Weights of a small transformer language model: 236M tokens.
MLP neurons of a small language model. Each row is named by its layer, matrix (down: output weights) and neuron, and shows model dimensions 0-191. Each number is 500 + 25 x the weight over its row's rms, rounded and kept within 0 to 999. Numbers have three digits each.
After each neuron's rows, "fires before" lists the tokens most often just after its 100 highest values on Wikipedia text that the model never trained on.

L5.down564:484547469504471450529511476520521464489513495502481501515509561528482486529554501495483534469566486477524491569502502503530524480467523520443576552484524504473509503472489486504531493554515491490495496516496511476451488519491521525472477520531480482490500507512480472518476493474516487509480486493530492497514573461476491502479503492510510483503512471470525510521469520507474526512518501485533457439507449501518517517529492496471452497521476506529450544507508481494469483493488487505500498509494499524484528524521502481477438522518465501494492485511487515507486488466522513500
fires before: "|", ":"

L4.down230:532484447547483514493508517447506494485484530522470524524492520536542492488524479479599482507534524494534477531470512502477486514513534513470469483501524488504482484497482492492469532483482507523547491520490536501500499523539481511516522492482475548475462478488452507486495494485541452466463526474507515495501529508514497487484483474497465473533503497499479484511517494494494489510545512505516502518457496449510515494491530520478524541522490519521503499516428544484510455512492522522471520514470511499523512510432495509506548496481492447473465526494479504484484530507485530471
fires before: " "

L5.down637:502459473491485495473465513504489530438525538477504541495478546533519499504484510535497492555546455493502503492535522489511509514498532531511459476478462486526518448507521524472501513478497463522473443534522519551490456477511500513513450494490515503503487494500505478520547506465488537568482482535497508508500498496472492463458511514503483470477487505485519497545499506481474542520495453498497564485512510550505528482504514501497523482517491526511468534485526484504492508463503480513524517485532485483463508498511488511521511493451511441511473509484542522448478516500506484511
fires before: "\n", "|", "2", "-"

L4.down702:497498509490527475483456476483494465466474491516528461463527551471488523490515495532465515490493502499527492531529503475483496500508488490485526484500525518488440516523471556488500482490519481507484481486548540541449511513466505468496513456548491504497512480494506529508563516537487514508530512524531491502500518487458462487500478505462558542575477511471524501484490468485486548474539513504485472513515455479449517492479461558480482493487472493506518526528559520508485519512516493514524484512467482479454479498497489507517523486496494458516490484510511524508530501524488532496
fires before: " |", "\n", " (", "s", "1"

L5.down517:497469482470505490511512495490500515525486492492510485481488529514469486517515513519519548504532523509466476495509532488515501477462477550473508509470518503487534537484532520492500459527522516529485498435476463480472514501529485531527497459478477527483496545474502495489460497497543503465503450500474482458542515514526469539462526479523541511525506537536528508502535539486481493512493498490497482494498465501463485474484492547519479482488483485480482524489515473490497519473493460532524502570484467541499500531509477508488503524504487527557470560461493464478476542476529462467
fires before: "9", "2", " "

L2.down264:539499465499514450492508445532471476504478511541487494455528509484500496523547483518479445458523524473452501508499511490468473518466476489508503539487525493517516507490507503509492516523506549462551473531513526512512502509475489519514537531484503516517490527541507469512452491488490502465487481496544495477514504511502494521499526486503504477537518501493474467535550475497517514479509429533488474505475534455481494449489499525452484548514519526468490499483506517510496478529482492525523500531535472527540464520522502480525516523496481485493470481495517437445512509519511527461
fires before: "9", " ", "0", "8", "2"

L8.down173:527489514521478547515547541504490499540511527526460462445517489522530544490492550527489504467500499473460491478497527497467497537490566478490494476454493528513471491520494464509489506504476511482491514494509490480540495503491497468480515506464524468465541534510471508488512491500471471515515500493508509490480484481536473486469535523511576541519444530515493506514483553493499436513515479473481494505464517492527499479468526444512473516525506477523462529452503500506500518471475486521523538491502501544480518559509492496499498491518500497450500496500481487461487518504521517486
fires before: "s", "3", "1", "4"

L4.down9:506461480520477523511448497505526495503555493486497515518450509459514510506476505518467510530499500480482479531536510507503518466505509498523517505523490512520511509512467484444497515534480485498533496500552544517490526502485531484548470524489442524487510510488552494511508488530470525493449510540480516480482434497501538482479482493494463530532504524505480518493495523543527542448514493494511519529482506539535497486507509462484532495484496481467496503493497484504504451507482479474503410456515472510524522458505488516523499501466481525484541500473461513455518509548516517495
fires before: "s", " a"

L2.down536:499476465508468546496471484504529504551507490477472533506467516535519480516528498495535512503471475489506541480494509473497500473480455481495508486506444535496534515501471522537555485486486543440523559510517525534519505513509458500509475516548499476493520483483490541496507494499514490529507478512469550475465501515512534468523525433490465487490498481508492480465487464503479529507527488535494480431485489473498510510534500503496513480499494482522550528470522540482496537518496509515500492465520500489518467497491485516477430491514522542519483529534524518513512487495480487445
fires before: "\n", " ", " —", " |", " Score", " ±%"

L8.down585:483471566520507455499493499516493506482548494527487485462520533484556489479508508519494515493508491465511534487530491484495521485514478476466476474453489476529521469492485534512495482503534518475516516516492495502490451518502510471542526548514490509531485485467523482477507500530509508551523491502533472518508477514511491561484528493499491484512485468499505499521477515461527492501532527441532456480497473485532526461482485513482521478547492472528505492505484489530457511456483497464525495512494519529528544476463535519500492474512520533498463523510522458530418464521510539478
fires before: "0"

L8.down459:497567461495484513502513541519543505534488500482537518526516495504518510465511495529473524499499517502476471519476463494512503540507503495495504550498509447493496505537488521525512544543481511506525464516491499463465482525518500511550482448465481518501487522495484518500509499477497496518528505487520501531477513507454490550520451518509493524529514504470478495463527557481502453481451493509478503476519426504528492493422463504506499500474516482484523478545470507517480495499517480504468511463457482511498491512550480524511513530523513509481485512492448535460527481506490469473
fires before: "1", "2", "6", "4", "7", "3"

L4.down135:465526510482491466494466500538498486479503499524465537516516514496486520474520492513499476533495492483465491485529516502517520499474547490506475479507496474467536498516503490565529536493481470472503524512520504532497476456498486520444518429514567508485530536490489454534479545502483509500505503491479515519507502442510480495572507458430521506482505517534493508488480495526516483531476467537514520513508479519515508495552506495515500523519499506535450466497474528471467503495530480456553504499534472496470493478513491472505486520487462514556493526480474495474486481505504504514
fires before: " |", ":"

L5.down83:484472518481516479455542475461491470537507449521532518506488508472511483549460521510525497523511524496515469471524548570499488538545498524517495501517533523516519499510467474450487495491530501522545508518482506508451478452502522542488517518518477519517498467478519503502481527444517440504491477481467506469454515509486531467495505521548479510490524524511522491476513503471520495520473515470518487486511520497482496511479466451495508502464492494488534522530502461500489474476489484467510514464533520499489527500522507493515500495472519436509559511522478539513498478540498465521
fires before: " |", "\n"

L4.down101:487517489477445544513496543472453493485512490457537517508506501496475516553509501478450519505448479497452509476519514474522527528463535514513529548493517531493491538533484515516534522568470486527498517428485504554479444481494479480517477489482509514475500510515485502511504476515532513503503496474535509497522517492496495479484504517476512555486492517494515498516504479556504509494465507471508509483491500504508477550520475489516472445457493491476531524492520477499489539487514477530522510532503526494475490477483494532490491471470488524542502461515454456498494533509516448502
fires before: "2", " the", ":", "3", "1", "=="

L8.down421:470554516473483501550522556498535472530484471517490503507503475504474480488508531514516499512489493521510452527518484567495528504490516540543475500528526541489520533496493491514534511464503499470496517520470488523480479467517508520505504507550463554532471498439491490460454497474479517495527444496471518483509456524518524485487508475479521456508473509486485495504519509530514475484534485490468491531496541461489478472506517451524513510487498487500518497503493478490489567462487480517506499502454453504508495465565507488504488485482499483505494507519453533477514523520497455518
fires before: "\n", ".", " He", " |", " She"

L2.down477:522487501529536516523490513475500548506458477514516457486516510462527506506536507496481489486513541506475556493520494481501541495487495473520516499455462487524480489469468511496502529512522521500511485530496507511452493501490477514512476504497564504526518496506508466521436498508501504500463495509506479451531417496483538493495505489478489477535494526482473492530461513516504491508470508532512488510486478493503502523523494483506484480474514476497506570505496518458517478514494481481507477518561474508500506506520491518494489491527440466493491473563506531509561561507525428467
fires before: " a", " the", " well", " ", " an", "s"

L5.down665:492459531516497509444530490545486505509496489489493513522531529514547518425491514492469512485516486494563498486517479504501543495496533479475517467518501495502511478512496556520476478495481527480486490485493472484477500540473476488480521528495482539483483480547451508474489498516495518513474485535474521482520482504505511496485530469474520463546509468554478492531540494458489514515513477459493491477476522493446496486513500469497449501490480522469488515473553512486525440503513511508534520501505498471510487433504509516488505528563529529516503521515499509550527526517487460498
fires before: "0"

L8.down7:473511492523505487534530494524507500484532504544462556494476499490510498497478503511504523452470499509501497515463470500452544479510519537482537510507498508478545555490485465528540487486512544496556524542507482485529538453488460505479492530500511551494475526505485517471536493492475572477537520484490530513471519479531479504496476427498545480511505506499517430518534497500472477483455481526490560472492494527506516491517482517505489480474461472514504513529482480494477492465536478507483529461513496505509501485527504492477481484503523498520510473513495484487475473488496463487
fires before: "7", "0", "5", "6", "8", "2"

L2.down436:496527483496492519505495494472461501478525510514527499463440474507490545525470539482442497521511495473468516493496507475474464517465506488549515533475483475498527465487505479507505493502492454529461474515553492486506472491466486488525526471485508496570481510481526526510510535466499442462508499511530542500522465529507532522481523516498521517536540490483512491490539528514513531482481515510468459527495539485514505542507527534513486465512503461487504516470494465456538478510524501514524489490466464511501433526519510487489502519486481481557489529493524509535494532477475483523
fires before: "\n", " ", " the", " —", " digital"

L2.down706:477483514525508513520483514499534484441509500457565506498490539515527549474466526474504494539484466504499494510538496529449560482490474529484535501514497485515547525442505491473501491428510466459528516552500479469509496525493485544509453481501514503505535467521500468491526513484511521519527459476447507517527453521502499528536478503481492540470527516523528471505545511473533550462502480523503536520505495496497548481480524492463469520490478461484503486491474491494479530497500499483487484490500475474495466484506487525522485500542521477510495513492503485524506504510474482494
fires before: "\n", "-"

L5.down710:497474511479476504495536450497444524506474506455467465540508514495475508516509470457451492561520540492507478471489456515492498488503478533536487491482512479494478488483496495463504553519464525489498473536499508489512495534506469498517477530533533503514495482491527491503481484486536551477505472505494524513559513500507508502508529441477463497530486526459498538537530477505491515527456488471533536489495470490512481468539479504487470478568494531492483503500502513520525502535491458462483475485513508544488519501522504520486548510481477491523486476533474463542510528513477530524
fires before: "4", "2", "0", "5", "1", "8"

L5.down491:495508446468466523457498507472469513479529505478493513466494489513511491448485507548482538479527498510498501477538512516468495485472494490520514455505486508449474503502483507498505548469500512498498515500514484489528532508485505547554524472504471521555457515472511489512544510486518456489491509487546506499482428553457486522487514501483484497500481509537543525494554452524472488516489451506481460493481534523517495483464549522538534484505502490535508490502473546466503507493472497558521514489520523501493467499529477479495474488510490524542512519518479474487471537514514479500
fires before: "\n"

L2.down524:476462458514458506512508541517564490483481508490464514465490491487501496502545485516506518505483515505545537486472533543497484526487493501517446479497495509517513500499434493508424518519498515513513511527470516501459495522453451490497546503475513512497504509513524502509482477528504484467532487533476491507507522508523486499500503478545467484507444529495514554501515512488514529534512492530513518525471496478494551460492489508462556499501475494513489477457458471476486501543494529462493497493441500488547472493520501498504517523486507506474526534515453499485557499497528469507
fires before: " ", "ect"

L2.down692:538486497517460479471480484464511473473482471498549514469507474492492470507485482479471528526489525497513500506527521499469482484496513520497498473497445505455486530512506484475527509530512481518497506494541478499482456496507505539517451523522518519529489504534543494501517496503557540494513499507540495484477536547509488483494478452529499509482477467484473459488534500519519520524535469500506490524537560485468502515503510485482479550522457492499483510491480479522516518503507474499571442535475527553497501423515469523506511544502532482484469487506505532470500492479500494547
fires before: "\n", " |"

L2.down117:536491502490513497471529500528487494508477489525499527498475504538490500479522523513509546482510503514506521465473528498431524479488487500466490496512498517473498551520490469498486540497455486529513497470490465546484568501491499593500476554505473497493469500486450500508488493480535568467517461475523518530481517523513535504496465494509523516521493494457486530507473467500497517523498506483515459514505476488471501520514516518485494547516457479489546499482511505507475478475525486441496527508498457496517502513498492455492518556519527507508525504517517461536466492510444497484
fires before: " ", "\n", " |", " N"

L2.down569:536437487498525450483501515517546500506478511502537530527470512512484506537462427454525452556434529473506491477517507523500495484487505504505530514515513509490527509510563509514527524500495522521498512497506551548518513519474469501499476523510506477466540495479539545484463517483499538527484505472489525529476496482498462510524550498479497500472482518490489499493494521496493485502513512481493465462511444494470457550494539508453513464520538522498459464515496487489510494504479516504500484508499498531478516472481487537531490476497515506510493516449529488485485486461513477477
fires before: "\n", " the", " "

L2.down763:466513508500462507480503525509481507490496483490522533491471519544509500502452478524497526504440524493505484508462466525522513527497476526551519510527527482550524452503493500476491528497523548510502463517475475503492505498511479532489418476506544489533493514488514488510475514510500488516527485480501464462490503488485484558533493503505534462510502465519475467514452509480509477458500483489459496530536553545499511485506479466528455475535517488519513506493512524544492508497516442489504478469529485470539502465488508513552515481506464501512512477490513524541469535476534477523
fires before: "\n", " The", " He", " In"

L2.down103:539501524524475488473510484496502507495469481489548524497491503511469504530549495521490475465471555540473499526472511526535505559492497480493512520473504472506459471471509541503454491439516506521485519487515497499502488466492501498467486437458501488494514506483542495498497506511505470527488531508504480441489487525475521546498479517539509508457534485478523516563508521517485491518514522494526490469482506507519495511468469509556495518480490512473477545537518481500465479471525490514533455448486493509531488515529507520521459482490446476534541514482490501494485550495546498505
fires before: " |", "0", "1", "4"

L5.down58:554511529495493490482523515553495505495479509502480484474499504504521504523517549483477531484518452515523513506528483459508533530485494483473479543513485459525486493497482550544491468540456531519474461537489517470560455513534526496527502538498475489522463511509507531469507490511456526486473473531485482500489467506507513499513520476512488508474526491518516499498476499444478494538545543452493530505482498485505472466459512488482530510440502534532505527484479479523439485468504478530474475516475478493504507482505480484489478543470521526505506451528492483505526512539493475494
fires before: "0", "1", "li"

L5.down630:508521495512507507499537500510527485490506536477508498549503484538487539461500497467511506458502474468475517480487497511498550477503542492475465505477512504484445500484505494487499529502486507474441511483503489533510471513464503539566491498512523480489485483483505495521521484502517464511544451449499543498455521481497510509511506492483494514498479485548520467478499451511491506553501522507470487525521456524515475551486474443511550500505549559514480510510535501507468478515518500509521513439501493473486468517511484519527496503541526464511534512512527509493519484485427469512
fires before: "8", "6", "7", "5", "4", " |"

L8.down222:487504478473504485523530496498509507470492520522517554495527502476466494550509498537507460479515489513470504483515505488494479516477476489608477434518477493490521487507463555536557514492475519509514468521490464474499482477484503492489487490497483505473513496479557526515521528467504536505500479436492518529526529472536470473494515471496440501507531501503514459495507471509478487487501507484482512518501503481540559549454490484472456522489473519494529513519507528466525501503533473503505468505541524499525524475492519472504492534479487492493525541529499467474501509492488509493
fires before: "9", "8", "6", ".", ","

L5.down246:509494488503498461484464543482475473543463541480479519471507503512528500508495476530507498521485490499459498518511514561511532509489526470549508476505535554495504515474491479505489519457494453499479490468479477505502498501491491467519473487521485488509423508506514478504532493500501529467552524492524508514464457545494466478489564463470487501511511492554519525528531489512532496549510463449536480508511511521506531490443533491554484492548525465499499472488501508493534472490464509481518527463531540473511494486502525508503484489466527488511492499500532477481510495479473531505
fires before: " ", "\n"

L2.down238:456455461482506514484497539502530495505478524498464514488478508495494531470488480531486506563498470514530484562506503516527457527471496504497495463542509510526451495481456511483486464519517516486503520512494499526487522495466425449487497460520532557515524489491494503464479521521514498514522466497519508473514489486455515491507512554462506483486524493513501490535506541464514511535503506497507540522459544453519479462491501503501496478499472508521499531486507528484463480506513496509522511459477503454511525489510541479494506515485452488571537530528535500524469506494495521501
fires before: "\n", ")", "---|---|---|---|", " ("

L8.down295:534450455476492511492499483483482497519546543448530456496491503511464525504531501486511499522535531533506535477569439483466499491494475538484516510496478495498495522504516503478488514460501478541484480486471437495517485472522520501438494516548498505513468480505539480510523501499542512544503481509480498470508509510540484488449503505490455547499493489525529500476528485505493507467487481520508531514481544518491516472511525559485482504549535499490511507535475509537525527474498517464533459511509528480480494459484480465524464487516491488510506503474504532487478535477493479513
fires before: "\n", "8", "=="

L2.down335:466500490447451522494497501533431475498540519532499515516492517485486502492453489492495505507495465444459510472462501493541536533499543499560514523502525487507523506478488511495493509502479493497540462484515498537531480512494478480470481480529506545470496517502513473482499496487523493481479469471501479542495491541481482485464513503488467495497544503503495424502481470511541525505475499553466521495550466481511482519516489455534511504518531503500492529524498506515491500463483508510542466460525468498495506469533471543525527528523451500477540514502531512468532522483484497481
fires before: "1", "0", "2", "th"

L8.down154:485520457502557513518481485483467504493528448456505515543494500473513524519462492505487474491498496489510480484468461471531472526572501534515509513508497519509518515466519497547516503505454527520549547520447506520496479554500503536478477510540519529537475469506502503503508483461488515509475540493480442495505484473467494440485496494466539463469530536499476506491491481495489537500518522525468508505480511454501505502511499500442493539485489536522502521523532486475505529503531519532489512490501484512493472539532520477510522463503462483487498473529500513451522505480506473473
fires before: "1", "2"

L4.down121:460492493504514497536511474498514538516467473501477499505491476505477499504499504425511527499491499506500524486486505493496504480489497469479534531473486483511493497512509470529519534478460489475487509458527531506526452505495500502455521503511513491481521482479539493536499503491469532504512519504505490529497524531474438604524486531498501487449481519490470530487532476548497547479499496461511504495543535509475468478552535513467483483482493473534472509499489520510486501509488560493542523488514516526484503521456513493429479543506488548475490514479481516502501450499483505532
fires before: ":", " \""

L4.down478:545477509450473525461503439487501448507517498458479534481447520549517557462490482495518457501500541505532501465541512522463492520562526528474467497498491504531483492515494460507494489499516481487514496451513500512481512478513542527514449460489491497504493460507531498516508505483527483526478489518526513500517527490499543545528463509491512483510523477484502489513483469529509518516479448562525526487521532498507476488476542473468522474493501530471499499515477461509486473519532507525491497480489510494504477564519520484524490464487533490512477534511490484528490475473467489499
fires before: "\n", " is", ")", "born", " was"

L4.down269:539534522529460516506437515476455531495485510494476489527529502497510492505461535513499516468492529508509527489426510486446486509504463483495536518471496462547496495478487512493461534469503537518521474522493519493482482536495548498497487474521525484540528476503470479455507514468527513519486510504501497496489505488475499473545482498521504513518499513505454538530478445463466514484468491550523502553507512490502549491500509527543484487508474508515504535492528500490481528501506521506504521444457508534537479547500491517478497516459479466480480487513444535473472508512513489488
fires before: "9", "1", "8", "2"

L5.down487:489480475483503463480486480515516430500477479463526504526490473536502510460542468470469480536485459477520517507481522525511484515507528533560515511527505511524511508495549454492467538504499497468531512503508512477490492461522510534470479513501525531503469495517570510502505491526498493490514523510513482474499490484508528531498459482530444512487484505489517481490481545534504438538525483562514497512490532515522502525511541471488465510508488471501489527472502550503526459490500482510479447479481483484520511531514454513532491457513463538505497502526439488523481492501510513509
fires before: "\n", " The", " It", " In", " He", " "

L8.down695:482508491487477544447471510497513509552508468482484505526490485493508503540482521507511486502515516454481518470527566501508460485503494519552507481449507517479496485516507544498482526541497470515522477483494528485476506493497455495478468473495529471536467469476468508497508509485529532489499509540507474447505472528507492572489499515447475526459472487477506527491476515507526504522480526490495485455469507514481487517480509553495492530523546510482519502524506445509522501493534503477506477503533495519504472502503536519440519547503484469543526458480483494516544469500504538516
fires before: " by", " as", " to", " in", " from"

L2.down306:507481484486486553512479465491445466504552513563484476512473491468535512537464451464503482508518484474482489496523480503481523466520476499518519510505488524515454479514496471507517517542471505483488487508472470520472471514496520510507493522496534519502519498559500490504489469475520491496510483459511510507510520510520464478493529493494506498513536447506513492480510493501529505528485483503514523505516550500470547500526485519497515474522545526497513496507495524544511542511507476506501516491517432483481489503530504501469512517524569478465518478481541434484538428533491519447
fires before: "1", "0", ".", "2", ",", "5"

L2.down371:493451519485460522533471477481464506507520535515521551499471533460518492517489483493485517514505554471484503464543507490529487451522493475547519457491491522490528485442466513489494500476492525506511487467499481504534482573500501489543503519500497513481514504542541496506491501490530471492495457504464463564496518515505494489477496506501479499513506519479465476544478464490541534451521476522472528529513483484496498467498513470504492498536514516548529526507452498499490490492448504461549487495524488524462468493527447515503504508529507503480486541489537482483537512523502493500
fires before: "0", ",", "9", "1", "8", " "

L5.down294:514489516441480474455526445458443505475493492504498485512508499501502488489508488464492495492518516501459530510493479513545510503454513503547518511539502463483504497515533531528483512510511480504546500475524465450507468518519532495511487527484503562494480457470532546534477461469449519522503495493535470512487521506469508507475530458516482517465509501517519420545470499500483503518500498495497516531506487508516493494543507506544483499476453528512518501475494490440457536505494479490522507525519515526499476453542514505508498453509506522522520528520499519471498486527530514504
fires before: "\n", "==", " was", " It"

L5.down430:509539492536510509482484524512510451541439519530474509487509502498508495495505520524535448458506525514518560514438492474524498513513451521506484490497470524492492477504502490489494504521506520504477467487531482474509491501507510496498473458503447475476499489486509494505477508477494463458521532499576479510438481515495536481492497489523503504514489509540477482489515505491527534530494479506502518499452505477513524486493510464545510496554482492461532485510537498502491507555480479474464558492525485512510511490527481536490535486458512437470489527523515522508506548543481496461
fires before: " ", ","

L4.down196:474475499472510492492530531521505550519499466503508467499539534504483469507522482484553483534487514501546509490472494432520517479487523472454511545475505515474483512483498454521506486524466501475459507533533501473547517502463535522488520476549466498562493477485494506528499511530530528504456483464492497528485509478507499490509490495511487533508513508553452522483478526512455519515505498495536481516521490540487495465506488482513510464498448489536474483483498493504476508512508536509520490499493463547533539529476515499486451495482518522501555445472511511475515466471477481480
fires before: ":", " votes", " medal"

L2.down178:564449503446469487473492475500507499489479487456522501476466504499498500508478486477493491494509507497489468520485538515427516471518492521531510538471475497548466494527484490494504503496536490543497458548553511490503510504475489520531487447502471514520470499494518499515494527481531453507522492479541511471506467512516541479468480496501501552491509515488515526510535500496495495488502474513464528523474510484472508494480477469487475470479526509479500544538539538526542467507535492527521470508485487482450459489516492513509501532485527523503498490499524473569503532475459517552
fires before: "\n", "-"

L5.down572:538515473494514484447512501481486484504518502514482509472501482499452524495507476538502532475489525550549482491534447504503525532503479484478481502478543523484544519530531515510552476477489508512506488541479489532513498484491516508544469469527490506531501462475501491533470521437530478512464502497501518532497482488477478488487514462495499500496495528524460498490537507485507533498536425489490527478460463531506449454499469509532505481514522503491537459513477496487487465555559492522500495491474475514506514503499498554534527504499514471464520520475516497485513482515474496553
fires before: " ", ","

L5.down43:537505468553503513513489495484492487470466485491555484480463486559467527516480505499477501520479508539536484495496477504450496488427445487548504492464512486548527473482512475492439524485530534541516501521500505490506493520494509528523453493500544503497473480497514492509497528509517463472506457470496518521522491474470537510462466476530474534496531516527519507476461516513503508494486507499470520503500486530517532507451505490454526484529521476499501496521514514509510488514533479536516501491499528534482462524530476526550508473497538520484507504539503459474486494445473465498
fires before: "-", "\n", "==="

L4.down474:557530468486494519512524472520505491553508460498491515458444513541514482507538518518473524503519511534522523513512504489463500457475460514549508516535507499479510488492530498470497503499469481512478479537519459553538503517482477493506530457523507517526542522478474482516496508480505484484487490481498502496487525497561503569450576490458522478526514507525497501475464486501474503523509518503523470490495486473517465506552546534466511545472511465494482488470511492500481510477493477495513519508473519486479465481501439493491476492513514509500457445505494508500507503532512480495
fires before: " |", ",", ")", " ", ";"

L5.down393:524500471536512475432541506499521452524464518492512529460504463507471453465524511470490498522534526496501489518452484460484459481422525528549535529492478518517511456482487514509486526516498512493524506509482464452503451492488522501492518473505514457506522502505481483492500530529546506508541545466504492485445495505465487522532503470506508485527534483488489518529557505514509521480467501516517465495467525501546511532509491489513449507483490500500485466493513474495470519500527464470517502488550490501470522503518531538499503519528521519540480503514496536478482490502507526491
fires before: ",", ".", " to", " and", "\n"

L2.down139:531482493514461500468524509505490488477519472498516522446505481496520521538485480524484509487524521460539492509517525451442498509463500508544493511475496505498533531511499449512486520484476504504489495516517513495496527499491485497491464485531525528536518439490449483503472522503497534478527485475483515533528459494490533535497500457500461484565512490522541506472535507465496461505508470535494546527467530528490540521493485509517486484547520479497538532470440488497516443518521492514526500476516492501492477475488533523485518531525456487530521507543480456497509511493470462477
fires before: " ", "0", "1", "2", ","

L5.down261:475519514464429496510505491484525448476517505469559524489497523515517479473502499487472482502473536470478490478491525533464482522516513503591505497549463488514502517496513453497503478527475482498509504515553520522487474488507544525514510482497515553522503549512529541495505554493502508495483474482499433463459487520523475508503494461469503516498548488501488481497474499495495493492521507478496484516499538486468501520495537471532488511468507482469520520478534519556490507508477466500515464525501451491479504513488454496523472508507471501516521502472525496540522516494457457516
fires before: "\n", " He", " The", " In", " It"

L8.down91:478519488504540467502448537516518496495476499531507458457550497509522463478513469515494525489504510472475476531472497509504512485476526503560509520450516484522529507499484510519480504523510528506512520519486502518486472522486468535486458482516510444505474491458548508518504459477510525500475449473506442532510552503501544474506484479478530457497548502464488511509500550539481531540520555512488499506478535516512468477493518521508505473553506496523521506500473506463485509482529520493514497556525474513512493488511488490473507473464508447499512499500493506464534515518502446485
fires before: "2", "1", "0", "3", "5", "4"

L4.down265:467500484521505526522478498516543503454524475498490488474482516495518519475498519509504549546491493502502475503500519471480521468523489470499579500459507511501520513496486502501534465531486428487472504527549495482502544530480507505563487512523454521492490477487529492484509496511513500493437468483564514489467492486504485501508479491467518493522497488474509469493500478487490484509505484521507479468508499478444520554505495543440504543469500499512480522484499473501567479489513452458517530525536495496530515480514485474486476546514519490497493501473493519560524471502506519466
fires before: " ", "1", "0", "2", ",", "6"

L4.down705:506511527472516471453518502538499487467478523480493509487488547525508486445528499501488493480482499450518540524517501485525490542519512472531544505517465467518503538547537476522513472519475529524439485474512457488504458494541503497487493515475479476476463500490536479505488495463508487475496524531536511502488514510484502520491491508523472529484480463517548504501457499491474454546505498501513538473483506496541526514510535505529490478536517516504498478484472486474588494513499501527526475533535477477456509542513503492450467510490486503523447514494495514492486457515476510527
fires before: "\n", "=="

L4.down201:512523544470475456538509500509506499489511522492504501488490486488481533461485481526499544482510523513510491545502530523460510429496497539489488442475520533511491459504508503507454508497495489497483505492503521510520522501500483480481522495460494500497508514509518547467468479505476526483498475474463527565554475490509498533479512494529452518528488518540554463491500516525517474497494481511460448513516472546519456493461501481518484477509526535477495486533452487514542499509457493491488519543471503534453506554511529498514496520518479493488480499553472490525476497496506451482
fires before: "6", "5", "7", "4", "3"

L2.down532:486532507551519517496456489488540519495511500539528491489469504586489476516543509543503491536495510508559494509513531480514490535486526525469517458430492471486526499473520501479532467475516480516477498485470483488555531470516535511483558487491467488497489523489522500490501518475492502504462553538473487527521489481494532481494490489464493501462504489500509496505473508514473521508459505524462483517519483494505530481506479465512511492494510526493474524507547441521489489475502481488427516512507502519483526521509548521491495517498506463480464531456514514507439520483509507495
fires before: " |", "4", "2", "3", "9", "%"

L8.down436:487475527460497488485512491535521518515474440511509459528513503531552492518477519546530514462525469495524520509532413461531491469513520502468546508436461503489537535502486515481454514530516514491452513498513503506503470474531529493509505533495486483472508522509473498483502504489480501495515525528442515515497487518506490545494523527477527511469491488486519481464522511515441437524518473486509498479464515508521486476467501517456521505518495483481466531484489520512455493502502492511528541529486506516503514469521496486502506520491437536523503508526478494455499521523527501477
fires before: "1", "2", "5", "7", "8", "3"